From a checkpoint of a small transformer trained on Wikipedia.
Size: MLP 1024 SwiGLU, vocabulary 8192, 22.2M parameters.
Architecture: rotary positions, no biases in attention or MLP, untied embeddings.
MLP neurons of a small language model. Each row is named by its layer, matrix (gate and up: input weights) and neuron, and shows model dimensions 64-191. Each number is 128 + 32 x the weight over its row's rms, rounded and kept within 0 to 255. Numbers have three digits each. A neuron's up and down rows have the sign that makes its largest values positive.
After each neuron's rows, "fires after" lists the tokens most often just before its 100 highest values on Wikipedia text that the model never trained on.

L2.gate617:173110113110086139082159127209122082166120134093121102130160118169106098150066161145095152145145107074205086107160115160139146111061169126144139112115128113138094157116124074173159173073116146158073147158100149044135188115132139119060128142169113105145086111120073178150153154155135132160129107134164127124158174069127121099176149143114122180113114198116064125124133110154126016157139
L2.up617:169113135133105171111107156129117194136182167086124123074135194103129150167092162086132155146154112164173150142153168092149128146169132155105109102156200132160156114119068151174099091110160194083124157124151155117223130070123075145097107111168165113118147138111146099086085100125067144125090104111086080094185137147184088106064115155132103108142174110180104166117104130140135066113171
fires after: " H", " f", " G", " F"

L4.gate64:103152143121149130164108162099102087114106111159093121121146140141128187127110144051118084139120148112166149112148146149119175112125066184145117081102102149080130148157118124208125135131120074142135129153038113178081135130123070124116126172102085159139152156158161155183131126161116100097150085108102091112073090126058180127134100158144151107141085110142114119106113186129084108057105
L4.up64:167164052116080127165079099129055089112113130122139150114142111095093143091144091110154206128118098168156090055109067158120088179137163101112096175115131157104170127119120122119139158131149148197114196159096112126139113125109184179152154157126104156162127109117131117154146138109133088199140081140174113128139176158073110132147126117087180130150117114118120090162142137138086138110089
fires after: "1", "ed", " bur", " Hol"

L2.gate587:163104075105171108116157090172075140099133195186144139166119137139117130155134142135111131183114163133157148063217165179127115138060170120158127108118076113094113152116172133120165095115135123131103149096156095104159147162138094199146130109113154162122133110152164129175201141170142109158126112102104113130086098100117067124135103128082116128100070091157106061145069118121141122147108
L2.up587:090185143130131090149114173144136098122126086147159030115183084184129117128149137096132102145116146168108119093128121087121168120122077143140157134164111135163134132100142142145165191137119125116131090112175140143195067143106141113175141105170122139113114124160083145189114106126158175121172129121109149100118142110133154118107137142120113156105169125098137148070105140118112140085081
fires after: " t", " g", " k", " c", "b", "t"

L2.gate81:089095136092148126179062089118124163135168169136153154092152136122092101129097097147095149136113092049118076070175091105103154121101186090116104153154133078161169138162114143102139105143129116156090136101110096114163155128161090114118120136113128144144105146101190078125131183140117119090103138142130104126148190172153124117158138125099119095120125076113114137145133202187144112111154
L2.up81:127152154185190156177137157120111144136161125084129150086093112135112097127138148134085160208139060106132118142166102096106183092140192102108080107141146142198157126147124100146128105090118139166123142081161107143149150171108144157068155081088124106095097149201131134148125162137127076131119070060141169089126083137105081141155140129076092055107112145127092113105106159183128105151127
fires after: "-", " (", "d", " re", ":", " •"

L2.gate883:124201206086122100112174122090119154152106164133122155146130194072091208112075154216150166130079146123136125115150124140143152138128087131128108103131164075120162117145165098095063151133159177106121102112140129062136153117168143086113104081071077095174107149151129130184142157088081152159136181170195164139096101135138129129103083122155121169072138140102186101160160040085135184137128
L2.up883:143152163131117136148140145107136128152162073113162108060177144104093127095120108190069116128109132075070100122099113149097136073172119160122126165142115108157115124136075135098091096077121151128124147129138114111176164104158111156150132090121147094164083157113103069128096136110131122119043124104118100177121100182114119111109089140145114070169149104145093173111102111101052202155119
fires after: " o", "O", "s", " p", "E", " l"

L4.gate711:127139156122137159099153092137084163153090161153061159145106149135136204127181138092149141132105110146129137120160163140192143125152089171106137066129103141145104063114115090107125192070163111089109123107134132131137150099105105065107099141081146155110121135134187175156136143167088068102095119134142196136116170080131179160134079123193098159104174135141168169168183142152115091079100
L4.up711:132116110164211127135163162121098190140131167169172093125090105091144135154092137144117136159123057128150107120221187123123140129187102088084139123110136084208098168120102094098149167113125137138113140141110187095131178110147111103080073125102166083122096130096101154074113165105117116116112169099173132104107117170147136115145093091146124192109181129166170173174106076109080104106134
fires after: " was", " is", " un", "-", " are", " re"

L2.gate357:114130094130096088164146098103100072084131145097067154122153120101104174189094127119196088142162085057068163062080145106204080065115112092150099163071171194124103129077130146146142143102112120154163083053126105113144151155110150097115131119081118113130152125095135171129180159150113087101141113094143081128148088150108097169058111151136123137123103129136127105176097116157132131137101
L2.up357:063130154121124126123089142174125119146069095086147143174095146092061146126099147144137203116147121124166113147073130077127133080092112117148110125103103128100095110123108111159072132174159105088106152174145176106124082090132091163060120128102133109122137205109139166094130114177180174073123132161098173148121095088094143112158116113147142174089191198208121025086099121111143131143106
fires after: " G", "ig", " Sch", " g"

L4.gate477:156116126137116131126156124153129168161128155119118170166119130153105148175108124113106108105136118061118088150179100100130126181149106156121155101088081129195068085144105119184146120182186120140158131152167141158078084135103099117168122055093109131094056152146097098106144091120146096130087094191147113145101099121137184129138129155155194158130069128088143110109123143155115078146140
L4.up477:105178164140174139124098090124161142169124114167151179084116109122103138085126149082149109116148135049142175137141065092088133154121154108122142127148180101135105119122121098173189168118170088095135140119021086184144091113116095187122082089084158190141155111130091158130161121125096131080154085078138098142138154140143134092139100166145116093187098121130076116146165178145159059081195
fires after: "\n", " \""

L2.gate893:154112116120211146216117141149126103114130087100110111239098110082125166042106103136167117159087127098154124181125131138204110126127147153160144151152106118113110158112100100087036179128175142074139035067118084147149115120121119149156185094125157120162113106073110118133187135135087110085065104118155132086117129133068103174113100135115110104102149124095170120087152190170089122145160
L2.up893:151081093104152162137118112143129127138147097098114121196068112119192107093126134128085150129143063164151101136120115107160131081123147134157160182165135141162121093106078117136123202183159123131120034095108173091156098102072100118190182122111145112114149100136162116150139093185097116129111158124161150105120153125081095149109160129137105108109120167122126131118161155140062141117164
fires after: " Gr", " gr", "gr", " Br"

L2.gate89:178155181135113191141123151139125105179133120094172140116160220191120153081163128068083165172161104158164116091156103167130166083139121094148154127165072110127117125130111118147107147087173119124166161109134132120123114155129104147158123160114174095189095108118112130120138179186193094060133092128144047190134181156153133156146118131127135172104075149124088130164134101112137128185082
L2.up89:186157178150141170144135169158122052183123117100158149118140120137095146164177094193121165171079156106153129121164126157111080046125128116174131139116075102116182144162159105108151092101132140179159202110141133145126053121090147191128087113108125135181115104158132177164155154086149120099145106171115114138153129163096148109116125105112083130139067131086134084081060135114126088079149
fires after: ",", " that", ";", " by", " to", " –"

L2.gate99:105073140120131154158157150125126162135168143096142112159101126143114166151114152160127105114110134151122160077167144104073070163162153143145174105120177107109096102113130175102138064189123163111135120111125162111150069141192090125108110048144142113118103110117100082174166093103061120099143142152182103117068141144116186143170146123085097103093124081101143119042117176114109132150113
L2.up99:078137129136144169131144135108134149143169118166090126131153147126112136094166091125115096163232148111137173144136095127068162200126112101110160107119165100144060098083138145133144090092130104175146177079156179155102119145080085064166121173138104131160083148115134133104131098085147095113087101089141094180089133114084145096179142149069129123108175127073117176109149131147057151114107
fires after: "\n", "-", " (", "==", "===", " \""

L4.gate52:160106104129167149136153114117130143130078097188151159140116150070129095130065188083085097118120157095152140121087115199112067121139164166141140178202093155106166133107193120124140127148191141162169141124088113180090133066156108174099152118104116071111098166126080142184129108140157120103192123173151145201123099126097136138118105187125190083085138136090154123142137192082099129109139
L4.up52:098080084112116135066119120096137058135176112179147120121109069146087102128099169126083098140165085176129067123124068168091047149201115127133107138077126135096094086149174102126126139148144146119065143112106168143150128060157091085127167198199120120106135126159128169170078137152121131113140136158089118130135013180114111168104125166124104159151121177095054092106153104168147132126160
fires after: ".", "r", "'", ":", "ar", "ir"

L2.gate817:117175149130145135162159162160165168075167153118165148063163141158111107176126135115122140084163162182175198144126086174205159125096086160137142125113110165171088102105145155145091115133160134094059124113152073151094191135080152127163105117133173114098138104134161147082135126107057116112084094149158166128227125168130139091142102129138076117194110137122094072140142072093133107128102
L2.up817:078089138138118148171148143143121123093155129129172111119114227081125084164153129188102144107152137132165127106127153158154162145095121101094154109134104102125148140102121151184211157145080154115158174149132114146143107140126097133119123153145105110100103124118110204093115137111159143099157072118173124170103141128116154114057170152139173210111151109071116088135141141106166187152118
fires after: "S", " United", " New", " U", ","

L2.gate136:117094108119143106103158128143099150112165166149115090145169182122139122093128064129121118158170060137094059119157138145125073208170115112131109042165133106124126060081126130038172157089188110134147119132119133112117132168172152149159090136143098145154070084165169169115084152113085114119089120118105052133094091132142049176115110099104129131106155170084074116107161188115091145141149
L2.up136:160076108159096160140132135223068131136085153099098145116093139124133114187133163166129088134105097097166116170119133124167158132105083139142099131100108155105113133084123149089128145113139112153149117156143136212168070083136137109148104134110116178137080151116149055138087113048077124073132135155117133136099107108132082146101143142144177134188094118133075095152059191052146134129126
fires after: "°", "5", "4", "1", "9", ","

L4.gate568:109140127106122161121122169152144135148114116120083119110148111166105119144135145165151184154126088172201082144133110122072144072114120116168173184142132127126113122143086134125099140136140119133069106143168116150125142106117090174097092141167152162103128080099133187153127134192144074136183038151096194115168068159135107103150094117168084161180190147107099193124118085162200094145123
L4.up568:164147183147202140155134195093118121131076124133067167127144125079127139129099159131117124140094115148153123123078059147155158097130056107134053145158133115162144102129106104167147146117110082135130157107151115151210179200146111187128126128127116124103164116065202120151133157167086133080086130137053065143117090148169103136129139085148153137178133085142132140104130114174154089132134
fires after: " |", ":", ".", " :"

L2.gate593:111095146097140098174096149165166113143186097076144110126121159113141124075173120135135098191128039156149131173126050148104160160122124132147152162149103136179146144173114154058122151132213130096152142144138150126131028104083078170116144100099119102174118076095120084129168124144122136130118183171073088169150155135162086163143108165132107163135162114158092150075121104186115150114113
L2.up593:110130124114125164177160076121165130123134100107093108147101167160138117097207121164132131154109146096138160082116179098139128079175131131126154185158162147148159109123128105110110187094113151168134096147174092167175076083041118165118126178115108131180101126151144100160148123149147153130115115184138171133126129108161094092142109095199114071128199160052147135116078135125132089136124
fires after: "-", " Gr", " c", " C", "C"

L4.gate367:113091168127118130119144162148075059089130173087122147108124120111043189159124073164075137174146130191150148092122127065143134145226154093075079184145141163115102140091123125143146192132138177144112054115158071136118102124112114152097107066164132136077124129121201134105159131183131105114044113109134128137164152130125150107098156171095115113182115145105100176119128170090115098132125
L4.up367:100131183129072172119110202172157233148152104103128087192124134101132158127199163090083176100118126103099114168052127200104129085096103111156186108142114119121127101138116137142073160150131087104116145101134142126149178107125135121123137102088123141149112122101089068133104169138107138124072099173113116136097142142108134124090114151086111122140112148097143122089153119123136130118130
fires after: " V", " ", "^{", " U", " Goals", " Label"

L2.gate445:181116125144094101087111098139109065112157048147163106129196096151154116150093166187128184196120140118177128115131114140139119149110060095134109143138105123081147135085126121146141136140107155090106112153119099122126151097161096141115156139135127133142172110121123161157074135152160097181106165109171104121149186090121093186123083142158095072161143128060143139143116145122145158116183
L2.up445:101089097115177134106131195137131168111128095171099109180144167109083170152126111117119146116092110104144150092129123101161109113182140118125086135106110124113146103180152093163032079127152127108083128174175107184118123151140171120118122105111105137132084101084148153079106099162098110084091157109130087147050116113120130154135194114085055161167125117150105127086174145060173125080074
fires after: " R", " Y", " J", " E"

L4.gate330:096189143125118081127152150095144128153179140156168153135139043166099125134171143157152120126142168151134119168117139096248134167139125130150187134108097159102118133196185117181125185139082223112124113130130070112142136140130193083140137166182140073098108104155142185124134140162157147141129156165118093170113113130220135155146085129094161160103156075088118145111118092185119147168094
L4.up330:138141199085154140081136161121124126145173128121111151142120150094115155215054132123178155132130099139105117124168179097155122101171142155161133124125122079103167158153122104188158152104074098111093092109129139153152096143108166107155115117110191167127176124101129136155105109182165114136140149134202148131092077082169188175143137098080099148155094134116153164186107104107191148100174
fires after: "\n", ".", ","

L4.gate674:079122143093144141136109108121176168146149132146117127110131118149107169149106154105135116122111117139081129100175139120057066117117141102143099134125147140141122127175178121132196120134101134147212163163159099125064087140113085115125137130133079125099134147163152200156078088121088093175141140113098121109089144155104173152100181120144095148131080166118051133144120143095110125142138
L4.up674:111135084150145094127144081132131093131157129109118131148131105103152114108119141160153159126102152184091172113120136126165103165111144115148168138108116144104114141083170166108076154148114134143132087088140113114193122079128065180157100137122184124109125096049152180142112143109127099177163190094119092190104145129115208102072098138134089116141122124112186120180092136157087088165144
fires after: "1", "2"

L2.gate680:198152143141135153192099157153157099087135128121132119219102136058110129077107097075168129142095118161142154111122123177166170147183102111095123073132123152079171133118123113100120140133163135131138113085126211073134153137139161145149112126050102130177132141132155127088120141129113103174168126158169105147107148152154140125136052100138180157097088132141125109140066073172139146127123
L2.up680:093140138179110130086150153175173148145090147143144154152127092164162134129156148083180082142071103106095124132075158171090041163208090181156040146139102140111132125114118182099173175099088152167101111148132156157132113121120178165178155119099040142164162125093137167184141112102131153178104079101159091164161084152117154096116088139156113113144099163101089147126075165099128164078135
fires after: " b", "B", " g", "b", " pick", " tr"

L2.gate431:106098148181092071102160111118132091097147174120126230091113183128123149179147145103127113149124150133125193155153129120119093131138129136154137087136128165118143096059109097094145092174134133137189135074108204173079098138123073170148164128177108127130180064124121193140138172109117132155143098133152212088103208127144159107068087107123143155138074103151141116080107150109169105134155
L2.up431:106171114192137135124059131150096129111087110147226076133079116136104116093094100156096131119121130124177123097158115157134106139135113113133070145044108089084114132151151086075136167128110121186156121112136130148145078193105198113229115142132088126139161207097114129123154023155116129111082142143144128103133141121119136092138139121104114134123134088078099143063130182142154044170113
fires after: " =", ")", " B", "et"

L4.gate738:168158150083117128072129132124098145144128165148109082107096097168114153167099123178164189076112131137106130112122151125111160145106072186108150121107115122097113091155122128142149101136148121108125118105088145148159155173184140146146146125113119205104128118144139140153150087146087158043132059189195126179119117138142120100063063181145114160182103147141150123155109094167109159197099
L4.up738:167141106135126083085106110110134081069152081143171144139105080121104117121062118131161122117113094166140137125116073133144131148133113094077078116124144101158158150057153116119139066200162178091086226167117077174153130124101088086072139117133120154106117129176130114120176162131096164167059134070167085099157112101174119112156117094106050171177084121072114143102120177127150091213175
fires after: " A", " B", " M", " K", "K"

L4.gate417:163115111166127149115135146155107148146129114133086124122104108178101182056106103111211166147117169172122174130126148163152108159155101092128112115088124120091119091185128152144118159123100090170118123186119109172054118107172133096168090176117159129108120169109099132126110113111087085162141109112208128174106096060115110122134068103149210218152164109156139167113178129148145173101040
L4.up417:099115183083107197129076094143081085137160071143130148131105157178138129120151131136105138150092132178154142123137138139074112124163088160107107107095147123082182055118136091064147180100154196115138131111182152187107108160160106141074133140093099081106163114158169039138089153109099132093151135088122126175162070104097122101106158111149167124135121102114120129124116121168154117138133
fires after: " and", " was", " \"", ",", " it", "."

L2.gate176:131137143140125141093131124165113137123124147108147149136105134127099155192154113089140151159105113139124157191165082193106082115139118119151086122184103125115045071126147161105126140193158149099039107132148120150084109119184116124124089163131080197137138140171160133075104132122097092122084110141209087125113176137140108174106092107164150118188099181147105146159126147117130125173054
L2.up176:148096195157075099140160101149120129156137077149101137091094187124134124145140152024148184100103128145125182117176151119134172150126110078140148151116156116107147109147091129122107123120113064083216069176156125154122153108162170078113142190148101108146124150111137142138082086116127129107113149131125122117083074170076136230105138096093141139090134163142126174110154165160109103102143
fires after: " l", " L", "l", " N", " n"

L2.gate324:147060123111176097148157080137147123138118162067080127043168134175094190173124102141179143117085065114113107101106126186072120130087139084181180102096121134117075110122099201158127113157150161076100163158176161090205151165130108109120095114124098130126126099106123140101131203168183169089105107113155135128185151164133123098120072092102082152123149174124122141113158176072164125099129
L2.up324:121156147139136128104141171066078122054159121100141130131137112094159115104077141145168158049114102078120133184139092079161111137082144121089124064099128155130112108144133140154157156159155171171147113153160171114115125138176069130204174095174178109141129084152119109134084161154198144087090152124142119108095159092138091163127066130094117149162104133119092144111129136102110136134197
fires after: "\n", "f"

L2.gate22:125135139133187114107156062121103111094114147170138163181124100144118203089163114119143087176108094163107146134150124125205126126078161091147157186155144097160149120057156083141140116180112129131114106115173136177146109097147146174143101067097145104129119125119165123095089067101176125135159091104072137036174161120158181168134162096169149124092132215128137125101137133085158131101155
L2.up22:107201141159153083117148085096093168085066121142170137127116097134189104082148150188108164151154112060136143138122109137146115092164115111079134139104093103142107136099114165119131081072102085098088106133147114126193203145126190163127124127129094121108106174097151136091176094091117150049179134212145177134102139140124169119142127077149123219133158130083126133133149182196114100113107
fires after: " c", "c", " C", "C", " b"

L2.gate7:143201125084133054117131129061142112164174150178148130163097105144117165141165150071149108077094059154123111147128109109102150152127176167092156074134119137125141127154164128133163155188097100108162185123134100102126090054159130167119137136101111167085143099111110173127123106137121176157108131119140116129130190164082170184115143162088121130111145120171149159165133121131062104094160
L2.up7:093166157122136088119162115132115085115141150104109129111104187084133201128135135151076139127107132149079175148143108126155144124158126122157195174174180215149099171122140135177123124173084191082108144109134136142141126078097104179155142088132144129107121111208125143102130124111107165059127140102143147047157106156103162076132125120067114095114129201146126163165153102059126099124149
fires after: " Mar", " M", " B", " W", " Sen", " V"

L4.gate576:131153076083118101149126147091128133103099127086129142106129166100084204162130160089144145134127113127159148196159125115093149120145157135161119180080113177136091050105140092054125087115111153144124118191105112060185069120144175098135154165166046075081125149154154058133111150106114146157110129111124166131114114130125138119112123219076145155131126184180156116139097128112096120125080
L4.up576:118107120141136111092131142121131114106071104111131135124137142106122115150146098102194152190120133102121150130044092094180163117136127086170133153092176158135141135160104117046153166128146078097127153122128132167198123103155108171102124169192096124076145165152116103101158159124125149114180117130137157207183093105109069112147146139152078155103121129127154134085116154188115165114060
fires after: " a", "A", " was", " is", " mat"

L4.gate2:193166108093080188119148102125147152160136177110109089116091128134090129124114137147049154155132123152132097183144106164108142100167143109133170115129105147124166166062152111092106110106077150100142103127118109079164111070080086088148135185179080196127135130092176184089131117143158093128134127126151080108197080120137181109128142156196118149149155189120140141090080181134177073168115
L4.up2:165152093137135139100088117058160161126143106114174107087129094138186095121113112116078155149070117115156139130119068133076159138125106068085176101155121174111170182074164128158108149170134111165135128081156155153191154112106105120098118188202152129141150172126153162078146104136171086097131096133186134142163139108100141119107102174172123147114121144134152105154053141129137139208096
fires after: " T", " ", " K", " W", "n", " N"

L2.gate392:187090060061086177123082123162093161132130073102127130147101145057131021090100118111123136153118187098156122112182185096082115117102092108166179163149138118149169134147170181104137131186166095082119106148144108058131117128104157116110095147135152119090018068143102130193194166161103105167177120137113145130146132165135113119172142135107136166068146049110074140165115128158195155129077
L2.up392:173179100155127158175159116170106100124081142124092135153079187152114150166093151139142142197188170103138105124077174126161122139193131118119135071114115128105167172154147209125107136117131124178120038100075213100132134079170093186145118163152140141157099089159152146092139111145151091137134144124116118183169104151149158156101070119149160130052089188150137148124137162089136099147147
fires after: " the", " The", " em", " E", " A"

L2.gate42:128162113157156199104139146122122122138099093134131143129085120130103140114082126155082138104108144170155151170108098111066100119124140199063113138147074145120142088044087127092158108170107090100111118151142146173112120087132150168108138121142112131154150115077115124146129116121151141129090104142149120089106116113146148137119119110074132147168130189144174075131133172127163091158123
L2.up42:121138119033161156096139099075076161125135202122086097169159119142189141107109151058150173113123085060097225102102086172104087143124140103131127213135087117118138092138173137084114141083181137162096096148120069143181166121122146133071101111070133143138158075145116124102124152086130104089104112127149127109119138075109084128153060210147145126120132118069108099142155104166065169131124
fires after: "===", " ===", " r", " imp", " phys", " tr"

L4.gate453:068141097148108086173127093125068160123184135129133156075068135176086137062186152176135148121137157113143188116135175142113171129139112134071165148132081119144148143118159149131109138122170134092157153169121156078124093152169128167148107164137133113170145121120153106133144118163164144086151162147078100124119128118144162160085094075175101111079180107136144146125121149121101085089162
L4.up453:112073104170145089120100122091111137228160141113065160087109141113077109137120148129154152163121169154099193123109153159154135127090140106133112134197172108131132079108078124147069146107146148102079128145129172178125153142112131163078110047194148135109231096131111136145170164127137130094088160104115124143096178107132132128143112087110098117128095110123182146142146105095128116169060
fires after: " ", " (", " •", "v", "_{", " gu"

L4.gate197:101106046124144158098127125093164094119103124168186156125111128180088133112169114094128129188106097116097169162146141169171122112078129148080099106080103158153105117115102118122092149172137131189154149155219130133137094153115157144131094127130138132134154104068135094125130121078118182086043099183160108147139154089111224147153166064110078134214127095092163104138173117150136171164141
L4.up197:059195142146147113160172108138111141126110117128107156096126132066140103141132064135142150098103132120110177110154164127095092070132158159123094139060179125184080083163141100137082099136126160120076136140108157124131136130135181088016099153108117112120119162134148179111096136065086122143126129147182141165146102092131107113155098144104104137108145109126142141117091137150180137122133
fires after: " was", " is"

L4.gate244:151117150145139172169126137104113179112149133126124170080153164020108130154023133149111139150055139170152144128075134107108156113205147102127193077082140135130157148065127162067134100176132127120123144155191125130138041087153172130157137157105125146086116113154122126149125119162127096137108107120127182107142126146112145128094095169159165115133155139117112097123116193124084088091127
L4.up244:187143080113151179064125137099106119086144149104111155156165176190087130108101151127170093157178134150114152154085101123139096157081094157113197181108153118107127174168114116138135089109169108129130124095148125147137136104145132111152085108143129171112087121109108086161041156146158074133133162124123138090128157130156113157152066117162101082111132140142105127138157097133092114091135
fires after: "-", " (", " o", " O"

L2.gate766:160145072068160138106175147139173086096101176137168128130137111149152094134119143112136142110092145175153149124160115143138151147108105181130115111141141102138175155175121152137138150096062126071065119178120066103172126091139113117049138139122093220182157130115113065074130100100165122102144134102133064174182122144172115146147112124129113163082107100164152129131158134116145147177115
L2.up766:175165100125144100111134141082118153118107170099130070153151114108088088140145136154128121128113130143096144176190160117145155108089140155120081164191115059129124081178177154055076157134075124109105154188174142122167155123114098138061089127136134155173092136158132118074131080102120128091152113102082136125093106148207133190113136126095116148085089079148107115122173168091113152136120
fires after: " l", "L", " L", " Re", " re", " o"

L2.gate361:109121129128077109147101160054134108140141107107173135127191120156106110138084113116114123079085076132132093178156121094198156083122151171185183177197132129179093076127058142104121108099195079085103101126122132091130156129108136181108124146129110126160112091141160170102075141115153091152105144093077128080091100146142117153089143172149198138118152131122133147175058087085114141115098
L2.up361:160138157106114127098132153139165112142113101137113111129130138142151074130107218119137197112117141077117074141097113120111185112175141200168181088117137137151070111080124144154145072131158145105111095108108157078101118155120112130100130107113090115146089118154167113116100105112071095146116093073087128090108086174153134132109181134094142137089096097208084166144121073086146110106114
fires after: "\n", " A", " E", " O", " L", " Mar"

L4.gate589:124110114086176082187159155094144140125131111138100168137085166160207125148100134093126125098147135156129111118102158117060138095090056120127105134100156177089135145156107136099137089108111102178079076153171093121105137152101162117097140105059164109121097151123112101153090139140143117123137140212137175098137113158144133139087117184096120154120167127132121167142145153163147111131151
L4.up589:124149154154161091167132159131136144098144070103148159144142140133170118158105125106157160113153152150112140150135146178098166184081142095118089122146122144105175181110120098174108124090066099182117159192135082152092134151149134094093115115173148129211195156109116164112167154169095149086157102135120170105165150184113100132096186144089078128053180143142094138197146134158120101168143
fires after: "\n", "-", "1"

L2.gate485:156165155163114158100115077112126155138125082126069064131078106113065142132152130126176138135131069105135094137161092117086105130105195134127139076069107117107134162160188048109108107117150105098143140165164171160091183133111152146194053086092146117150179150117154176100114077154131171142140081112132102135115174101132168125076103097135132143124133158117115105132111104106143128140099
L2.up485:162171125158161181207114114152146076025113120118150081122196126154146145110129135048140070138137146172104159172125106164152163123128095127163148112183117093114163159054157168118134092143078089145170132115141167098169169126049141129150086119202118109082158145125189099115165124159153138186149190152096109113054146152159129170140130160110150184114136139116060096188166191158080095065119
fires after: " N", " T", " H", " t", " ="